{
  "n_kv_head": 1,
  "head_dim": 64,
  "init_std_up": 0.0222,
  "optimizer": "adamw",
  "beta2": 0.95,
  "grad_clip": 1.0,
  "decay_shape": "pow",
  "z_loss": 0.0001,
  "dataset": "wikipedia_en"
}
MLP neurons of a small language model. Each row is named by its layer, matrix (gate and up: input weights; down: output weights) and neuron, and shows model dimensions 208-303. Each number is 128 + 32 x the weight over its row's rms, rounded and kept within 0 to 255. A neuron's up and down rows have the sign that makes its largest values positive.
After each neuron's rows, "fires after" lists the tokens most often just before its 100 highest values on Wikipedia text that the model never trained on; "fires on" lists the tokens most often at its 100 highest values on Wikipedia text that the model never trained on. A number after a token or word is its count.

L11.gate602 [174 150 100 128 162 178 107 139 107 177 103 140 122 182 124 147 105  97 102 145 176 160  73 116 116  97  98 150 192 112 153  87 153 129 105 140 143  86 153 135  73 137 134 156 158  80  92 194 124 133 153 136 124 144  77 119 118 106 155  96  87 176 143 107  80 106 163  96  98 112  60 141 167 113 110 114 129 110 142  99 143 146 190 119 118 156 159  89 149 107 116 134 166 154 122 122]
L11.up602 [197 125 117 126  85 151 160 106 124 121  77 112 116 138 130  88 145 155  89 139 115 133  88 150 160 145 179 120 175 150 101 185 234 131 142 172 134 133 154 142  84 118 114 134 128 130 135 151 124 159 128 166 176 127 140 107  82 207 103  88 106 192  89 128 158  99 102 110 135  80 114 103 124 139 114 130  89  86  63 140 187 112 102  76 153 115 155 119 146 104  93 109  97 119 136 121]
L11.down602 [112 153 121 105 117 127 113 123 186 125 129 112 150  94 169 139 129 175  80 171 184 116 146 113  58 142 132 139 159 144  74 104 114 110  98 113 154 143 130 107 121 126 147 169 134 125 132 124 112 102 109 147   0 137 114  97 121 106 123 126 169 124 137 139  94 142  76 169 120 175 156 114 121 143 127 140 250 132 126 155 109 125 158 155 113 168 142 113 122 124 161 255  92 124 159  80]
fires after: "\n\n" 92
fires on: "=" 92

L11.gate146 [150 158 156 108  79 224 132 100  89 147 175 148 141 154 126 168 135 105 118  75 135 125 110 174 131 103 147 136 105 153  75 110 149  89 152 171 139 143 137 128  43 125 161 172  51 107 159 165  97 126  71 133 142 153  91 148 138 189 136 177 108 170 132  88 102  99  96  73 122  85 169 160 124 142 104 177 114 115 148 160 115 124 117 143 121 139 144 144 138  78  79  97 137  95 186 175]
L11.up146 [128  64 111 144 110 113 179 173  98 149 148 124 106 182 147  68 165 136  73  98 120 145 101 153 143  92 155 154 140 114 135 149 134 138 148 191 171 154  72 138 147 124 123 136 129 102 102  94 143  96 127 125 120 106 137 141 119 101 137  87 141 142  48 113 106 127 146 144 129 127  70 180 128 178 149 115  89 206  70  66 132 129 102  95 111 102 172 109 103 149  98 143 106 106 120 120]
L11.down146 [129 117 172  85 180 146 125 127 138 137 143 129 114 161 142 137 145 156 142  89 120 174 187  98 133 136 117 124  75 130 127 107 112 125 147 127  90 144 145 121 128 167 129  92 126 109 160 144 156 125 161 123   0 128 112 114  91 110 141 147 150 106 129 115 147 114 153 113 122 186 175 147 135 143 112 134 203 115  64 124 115 123 143 113 112 165 143 121 123  95 119 192 119 130 127  52]
fires after: "\n\n" 97
fires on: "=" 97

L8.gate517 [110 111 115  99  93 126 188 132 105  91 132 100 164 148 107 117  94 104  93 111  93 103  88 173 165 148 154 132  50 106  99  61 180 145 133 157 187 165 140 119 115  92 114 130  83  92 179 165  88  80 140 122 136 147  56 172 120 161 123 176  95 180 151 138  93  99 107 178  64 131 151 146 162 127 152 145 136 170  75 169 163 120 111 121 175 180 173 108 153 137 113 133 163 107  95 127]
L8.up517 [ 76 109 143 100 130 152 158 107  99  90 118 152 126 136 121  34 109 108  88  93 176 133 112 182 188 102 158  96 102  96 102 128 153 149  90 135 210 161 148 169  86  85 178 134  35 103 157 198 121  88 127 113 145 125  91 153  81 162  42 135  95 167 140 158 130 149 101 121 107 116  84 133 110 187 124 204 117 130  63 149 119  98  86  74 171 152 200  83 185 112 125 159 149 110 119 125]
L8.down517 [138 128  99 132 132 138 158 128 105 143 131  99 125 130 155 100 141 132 100 103 114 137 114 213 128 117 117 104 133 139 137 113 165 118 123 164 131 121 122 118 100 133 121 121 121 134 148 136 130 106 129 120 217 135 113 146 136 139 103  98 101 126 129 118  69 151 125 126 115 116  99 154 153 136 177 170  71 158 131 137 114 111 135  94 171 132 140 123 151 116  92  21 103 125 109 129]
fires after: "\n\n" 97
fires on: "=" 97

L11.gate681 [178 168  95 125  92 168 154 104  82  66 158 151 135 149 137 172 128 120  61 137  91 130  66 173 150  80 110 189  95 104 135  97 161 148  91 177 138  91 108 133  72 139 146 209  89  94 103 158 123 148 112 151 157 128 132 169 137 154  93 164 103 136 123  87 125  98 119 137 112 127 141 135 118 114 177 186  96 137 184 175 156 107 147  99  57 145 181  91 130  90  32 125 130  98 181 148]
L11.up681 [136  85 137 125  52  74  85 176 119  70 158 126 140  75 141 108 126  81 132 156  95 137 107 182 137 118 179 139  97 140 113 154 153 131  82 189 161 146 131 105  66  92 175 177 191  85  86  98 138 109  71 129 165 130  98 140 104 185  56 137  90 178 131 139 132 141 135  83  97 116 104 139 126 110 131  93  96  77 149  85 141 137 148 163 167 149 187 126 101 118 153 144 132 150 113 128]
L11.down681 [147 178 135 135 126 113 106 161 133 124  89 137  97 121 141 112 132 135 136 153 164 124 117  88 139 137 124 150 106 162 133 102  75 126 123 120  99 148 144 127  92 152 128 135 124 170 182 101 154 139 107 162   0 145 175 135 107 146 141 139 110  87 134 102 145 167 142 127 131 176 152 112 157 111 130  93 229 111 145 145 120 137 115 155 128 185 102 161  87 109 145 254 129 163 122  45]
fires after: "\n\n" 100
fires on: "=" 100

L11.gate739 [155 113 149  41 115 117 159 158  69 112 173  81 123 121 120 179 195  92  59 115  83 125  83 108 142 105 187  75 146 100 110 135 158 156 146 112 146 114 102 150 135 151 123 116 137  40 143 156  69 127  88 152 158 126  91 152 128 109 138  62 186 141  95  85  65 123  99 117  94 104 148 110  90 128 118 168 120 100 167 147  50 161 126 115 183 145 153 107 148 145 111 111 164 121 126 138]
L11.up739 [145 105  98 128 120 142 134 128 161 107 109 142 136 123  84 133  88 137 161 156 112 112  92 105 129 113 149 169 149 110 143 165 173 122 110 120 178  90 124 131 103  62 121 213 203 132 121  91 135 122 151 115 199 189 102 187 152 148 104 116  84 192 122 103 107 131  99 122 145 157 106 138 150 117 135 158  57 136 127 113  91 134 143 205 125 120 191 133  71 152  88 112 118 162 142 112]
L11.down739 [107 129 137 113 133 114 154 105 140 107 112 118  97 145 189 130 120 129 172 157 127  96 141 114 149 122  87 141 130 159  95 126  93  82 123  87  57 107 130 154 102 114 142 114 122 167 168 100 149 167 104 186   0 130 113  94 119 150 126 173 164 108 149 145 193 131 127 133 103 197 126 147 162 163 141 135 202 134 136 108 184 138 110 137 117 130 130 138 106 147 143 243 123 112 132  39]
fires after: "\n\n" 98
fires on: "=" 100

L8.gate164 [ 94 145 132 109 111 144  94 171 150 117  74 144 115 144 136 134 122 100  72  68  69 116  66 184 126  90 158  81  94 110 155 100 147 115 124 162 176 116  71 100 129  77 122 139  73 123 120 138 137 106 133  82 138 124 130 142 120 131  53 136 110 117 117 120  85 130 116 106 130 119 127 102 112  91  94 193 119 115 133 134 145 117  83 134 196 186 148 108 137 157  98 126 201  60 147 108]
L8.up164 [141 143 145 162 102 161 187 137 100 136 153  86 157 143 111 132 114  94  80  93 109 151 144 182 140 128 101 142  84 111  48  70 154 107 148 187 166 151  71 122  83 112 101 165  52  84 139 158  82 136 165 130 117 160  54 100  72  82  85 123 145 188 159 133 126 128 149  93  66  98 150 157 103 121 148 101 126 159 139 172 142 146  75 120 142 142 109 115 241  92 120 132 116  72  75 112]
L8.down164 [144 110 129 139 120 169 150 115 114  98 125 115 103 135 157 155 179  74  58 111 104 145  79 180 148  89 156 114 130 137 160 133 162 119 176 172 158 133 117 128  64 167 142 143 109  99  95 117 123 101 125 143 250 135  85 138 125 168  82 134 132 124  77 132 136 128 148 107 116  37 156 161 130 115 126 142  28 106 147 141 115 132 130 113 163 160 131 101 116 135 106  23 108 101 122 199]
fires after: "\n\n" 100
fires on: "=" 100

L6.gate604 [ 84 140 141 131 128 155 162 139 186 108 153 178 101 152  89 127 164 115 127 113 114 118 115 106 196  95 134 162 173 147 148 119 167  70 149  92 109 146 126 142  99 187 120 135 105 127 124 196 175  43 169 167 147 129 137 157 108 138  97 153 123 145 100  95 130 144 215  77 145 115 146 151 137 132 174 109  89  89 145 185  83 153 114 142  99 140 142 113 145 128 144 113 133 135  92 101]
L6.up604 [155 195 101  88 111 130 104 174 186  43 104 160 164 124 119 118  88  89 142 166 141 135 189 140 151 106 115 126  88 161 114 116 178 151 106 139 180  92 180 103 142 141 111 104 182 118  91  62  74 113 158 144 170 176 116 107 158 129 121 142 154 195  95  88 134 100 114 147 144  88 158 129 143 130 171 147 131 118 162 183 119  95 201 193 138  58 119 121 130 130 162 135 144  88  75 192]
L6.down604 [135 107 142 165 131 165  92  89 120 139 132 130 182 131 163 109 139 133 110 159 196 172  84 113  91  88 114 177 196  71  71  87  80 117 161  82  60 180 100 124 139  74 120  98  97  71 151 195 151 153 119 108 153 166 169 102 159  92 146 128 123 119 135 136 151 139 156 103 129 124 138  95  57  84 103 152  78 215 125 131 110 154  81  96 106 156 149 117 174 119  60 142 113  98 117 154]
fires after: " |" 44, " was" 16, "|" 10
fires on: "\n\n" 56, " born" 11, " to" 4, " known" 4, " received" 4

L11.gate818 [138 152 109 125 103 217 139  88 193 114 157 155 162 169  68  92 105  96  93  96 161 103 109 121 142 137 129 152 107 149 135 114 175 122 117 107  87 102 143 115  60  95  76 153  78 129 126 120 129 128 114 103 101 127 133 129 150  80 155 158 125 164 185 123  98 109 151 121 103 104 126 149 122 153  69 143 162 155 149 111 193 129 103  96  87 149 172  97  89 108  86 128 161 117 150 140]
L11.up818 [193 207 130  98 138 100 122 124  97 127  63 161 132 123  79 150 186 129 169  96 169 167 142 113 157 109 103 138 166 159 171 131 109 124  93  79 143 144 139 101  66 101 147 102 124 146  53 101  80 191 193 114 106 131 128 115 172 106  36 111 103 167 159 104 116 137 125 111 102 109 146 173 132 184 117 109 172 100 124 150 152 164 117  92 165 119  95 109 143 118 130 125  84 122 110 153]
L11.down818 [133 145 121 127 127  80 148 116 106  79 116 141  71 117 109 195 113 166  88 117 143 142 136 109  90  60 131 116 133 106 149 141 112  76 137 105 168 146 126 108 159  57 143 136  86 131  83 110 143 214 149 123 171 119  87 169 100 159  71 148 114 154 168  84 154 165 103 117 133  86 151 119 119  91  52 125  69 129 127 108 112  87 162 150 130  88  95 114 143 132 113  43  81 132 116 157]
fires after: " |" 62, "|" 5
fires on: "\n" 98

L8.gate290 [ 65 135 145 147 150 142 122 165  81 100 150 122 128 104 148 125 143  77 103  46 112 124  77 160 149  50 156 121 133 111  79 129 160  91 109 132 166  96 119  88 110 125 131 112 113 140 151 214 116 115 154  79 166 166  69 147 110 122  71 133  96 150 120 115 100 150  65 144 105 145 125 127 109 103 121 151 124 117 144 152 112 148  84 134 147  98 162 117 120 158  36 145 143 100 102 153]
L8.up290 [131 117 148 173  93 178 172 147 151  81 147 121 169 128 152  55  82 109  69 127 137 162  95 204 123 109 170 131 152 155 113  82 138 156 140 180 175 131  89 162 106 106  40 161  73 119 142 143  80 127 114  88 130 186  90 119 128 134  71 122 126 133  59 173 117  88 138 130  53  97 102 162 126  93 157 110 114 161 124 190 143 110 149  70 147 126 127 122 187 128 135 130 116  40 107 154]
L8.down290 [111 109 151 164 142 149 136 121 111 145 138 135 165 119 133 135 145 129 116  97 123 126 110 197 156 114 150 140 152 122  98 136 172  86  97 138 190 123 130 123 129 113 145 102 115 120 141 173 123  98 132 108 255 150  85 144 140 121 133 140 124 130 130 129 104 138 103 122  91  60 100 128 156 112 103 129  15 121 148 120  83 136 133 128 140 120 144 108 130 109 101  42 159  94 142 219]
fires after: "\n\n" 99
fires on: "=" 99

L11.gate748 [142  54 209  62 133 160 138 154  83 189 110 112 109 141 138  72 137 180  65 145 103 127  97 175 104 131 139 105 121 145 147 132 128  95  80 167 138  84 126 161 118 102  95 126 169 177 151 125 145 136 107 146 152 140 147 114 107 116 102 126  48 157 142 156 125  96 154 166 118 162  85 142 137  93 143 155  97 133 186  84  73 174 135 112 149  81 112  94 139 124  95 105  90 124 118 131]
L11.up748 [134 185 106 132 116 125 116 128 109 120 144  84 155  67  95 175 137  79 134 138 161 114 127 117 190  86 145 165 112 168  97 155 152 137  67 154 191 112 140  80 136 113 161 122 111 162 142  95 137 136 115  70 206 114 169 151 174 118  86 145 129 125 131 117  33 138  92 111 133 144 109 144 159 114 105 162  54 152  60 121  86 136 145 164 166 142 134 142 109 157  78  77 104  98 170 168]
L11.down748 [159 148 111 102 118 101 135 117 147 133 124 135 110 171 154 128 134 122 134 129 119 113 160 114 107 117 104 119 109 145 125 142  96 133 137 110  76 122 154 141 130 154 112 123 142 146 124  99 140 132 103 161   0 147 143 131 138 146 155 146 165 129 134  85 147 145 168 153 150 212 118 130 137 156 159 148 255 120 152 119 140 118 113 117  83 175 124 151 151 120 112 193 105 138 135   0]
fires after: "\n\n" 99
fires on: "=" 99